python train.py --num_attention_heads=2 --vocab_size=1024 --hidden_act="squared_relu" --norm="rmsnorm" --norm_eps=1e-05 --positions="rope" --bias="none" --tie_word_embeddings=false --init_std_qkv=0.045 --learning_rate=0.0126 --dataset="wikipedia_en"
MLP neurons of a small language model. Each row is named by its layer, matrix (up: input weights; down: output weights) and neuron, and shows model dimensions 112-175. Each number is 200 + 40 x the weight over its row's rms, rounded and kept within 0 to 999.
Before each neuron's rows, "fires after" lists the tokens most often just before its 100 highest values on Wikipedia text that the model never trained on.

fires after: " d", " D", " R", " Q"
L2.up346,218,252,157,167,177,274,244,267,201,291,270,207,185,272,219,211,227,193,170,194,190,290,179,238,115,215,101,210,185,205,175,231,208,169,190,157,198,219,222,225,206,155,77,203,220,221,151,201,217,142,260,169,194,229,172,175,178,158,204,235,182,240,180,186
L2.down346,197,173,225,211,218,203,160,107,210,151,242,163,166,123,239,157,233,264,195,241,144,132,142,225,262,170,181,209,203,216,217,81,236,201,177,255,237,187,217,247,207,251,239,193,165,215,159,197,234,196,228,217,179,186,244,183,221,175,194,220,146,216,189,254

fires after: " s", " S", " bec", " c", "8", " C"
L12.up851,101,278,244,216,195,208,211,201,177,251,242,281,189,132,257,163,205,171,162,193,174,218,298,148,175,227,209,186,202,271,226,241,240,202,253,183,232,167,130,188,204,196,162,279,138,197,233,259,196,260,120,156,257,190,172,231,237,268,185,224,168,238,240,246
L12.down851,252,285,200,164,154,266,195,171,138,169,220,139,194,279,218,206,222,126,207,190,147,214,183,213,222,164,245,197,189,250,211,189,203,259,272,224,198,208,238,168,169,142,111,222,192,165,289,228,284,236,155,254,234,241,300,172,211,257,219,231,223,165,165,271

fires after: " d", " l", " R", " D", " L", "l"
L2.up528,245,249,182,203,241,217,207,298,203,310,188,228,226,231,162,180,215,215,224,207,178,194,144,186,216,169,152,200,215,155,185,248,119,113,211,194,234,253,236,153,192,222,182,205,233,204,206,229,189,70,208,171,219,175,158,206,138,260,124,262,187,134,197,161
L2.down528,204,186,147,192,166,239,124,169,140,275,248,156,237,247,148,150,215,244,163,181,177,195,167,190,237,262,219,215,201,246,211,216,251,209,240,115,233,172,194,212,132,222,185,279,193,188,271,242,293,227,203,204,211,253,223,247,232,261,161,207,188,259,142,249

fires after: " D", "y", "P", " d", "B"
L2.up524,171,251,190,201,174,274,265,270,213,284,238,184,155,278,202,226,224,184,230,197,236,226,147,275,181,212,231,204,227,117,157,241,171,158,179,162,217,161,150,203,252,202,212,187,283,128,197,195,179,144,208,264,213,182,187,191,215,175,139,265,176,236,195,252
L2.down524,169,247,158,189,176,172,173,191,186,145,217,147,281,236,238,171,207,183,180,215,213,215,190,142,159,154,165,257,168,193,245,147,212,221,230,241,194,148,284,237,122,180,159,186,85,212,218,189,126,196,196,237,175,247,240,172,191,299,233,247,206,235,227,284

fires after: " S", " s", "az", "S", "as", " P"
L2.up227,142,230,169,190,194,268,210,225,167,183,179,270,138,168,225,201,160,226,209,230,193,224,237,101,168,248,254,110,180,194,207,176,216,180,229,175,156,173,188,234,237,196,211,167,243,133,158,245,180,196,163,190,171,188,182,175,140,184,206,264,252,224,124,223
L2.down227,215,198,182,182,235,202,159,170,240,266,147,271,176,133,235,214,214,235,179,212,159,193,179,166,201,210,196,205,187,184,220,162,214,237,201,207,156,197,266,158,202,219,164,191,220,157,254,221,210,179,269,145,209,252,194,240,240,204,289,124,227,208,215,243

fires after: " S", " s", " L", " F", "as"
L2.up214,186,172,178,156,234,136,247,185,139,236,141,169,198,219,215,174,173,225,192,139,287,209,233,258,189,246,79,85,190,202,163,189,233,199,198,182,203,192,221,232,199,155,175,224,269,218,183,166,177,140,149,236,242,198,158,174,191,162,197,266,266,197,140,187
L2.down214,229,258,209,199,203,186,182,183,209,206,187,245,168,189,219,149,203,111,230,136,242,216,184,199,173,223,210,214,246,152,243,199,167,187,256,212,201,255,179,171,249,165,220,224,237,165,252,220,119,151,184,216,189,169,215,171,204,253,237,168,159,203,258,174

fires after: " S", " s", " H", "ated"
L2.up239,198,258,198,156,207,235,197,248,190,178,172,241,170,200,216,145,175,211,245,212,215,200,259,234,254,227,156,63,223,68,234,179,246,252,217,227,187,223,195,137,248,201,170,274,199,176,255,228,241,245,179,207,189,139,192,203,197,186,184,209,202,200,196,241
L2.down239,195,316,185,248,145,205,229,164,281,165,199,205,200,210,198,203,189,259,228,127,185,109,180,164,242,241,175,226,185,209,232,212,220,147,146,223,178,210,245,218,113,224,189,221,155,179,236,273,217,165,121,208,213,243,266,213,136,194,225,188,223,170,167,173

fires after: " s", " res", " S", " f", "g", "v"
L2.up327,179,232,171,156,240,228,157,243,113,239,152,233,227,174,185,161,166,219,212,171,222,237,269,186,255,225,184,151,179,178,221,277,278,178,189,202,210,155,175,221,185,195,164,185,264,134,167,226,238,192,123,218,219,212,193,216,220,233,206,219,211,158,131,167
L2.down327,187,257,215,266,159,217,156,237,225,168,167,221,142,179,313,146,232,148,234,159,196,264,118,225,244,187,162,207,170,188,195,206,158,242,246,235,237,210,193,188,219,217,177,125,190,173,202,258,222,117,211,243,294,241,209,197,181,276,231,164,192,183,222,165

fires after: " D", " d", " St", " de", " st", "D"
L2.up681,196,215,166,103,161,253,248,345,250,237,204,146,157,175,172,224,203,195,206,287,202,173,204,275,151,198,172,226,189,133,168,217,218,225,132,120,184,215,140,180,228,244,152,164,195,153,243,201,159,177,201,181,155,221,234,221,227,247,215,175,252,208,158,225
L2.down681,260,241,183,182,248,255,252,150,164,137,220,215,246,164,204,201,241,218,149,179,271,252,131,179,226,187,213,185,121,264,116,196,190,222,176,264,201,193,181,167,142,232,197,194,126,196,173,209,244,246,229,167,302,243,213,165,239,205,251,293,149,142,209,237

fires after: " G", "om", "g", " over"
L5.up925,175,209,228,211,222,187,261,217,188,221,245,211,100,182,249,188,113,164,192,188,217,210,192,148,208,131,212,181,147,181,255,220,229,193,231,198,232,235,159,162,272,189,171,209,251,228,183,205,207,121,171,158,207,136,220,204,185,206,218,258,245,267,217,261
L5.down925,198,245,205,243,227,170,178,212,164,196,221,235,183,224,173,205,208,197,190,193,250,121,264,248,185,222,207,154,265,214,196,172,270,195,133,136,216,143,205,177,169,206,222,186,282,214,160,224,131,222,191,211,147,232,217,158,163,148,138,197,129,119,241,270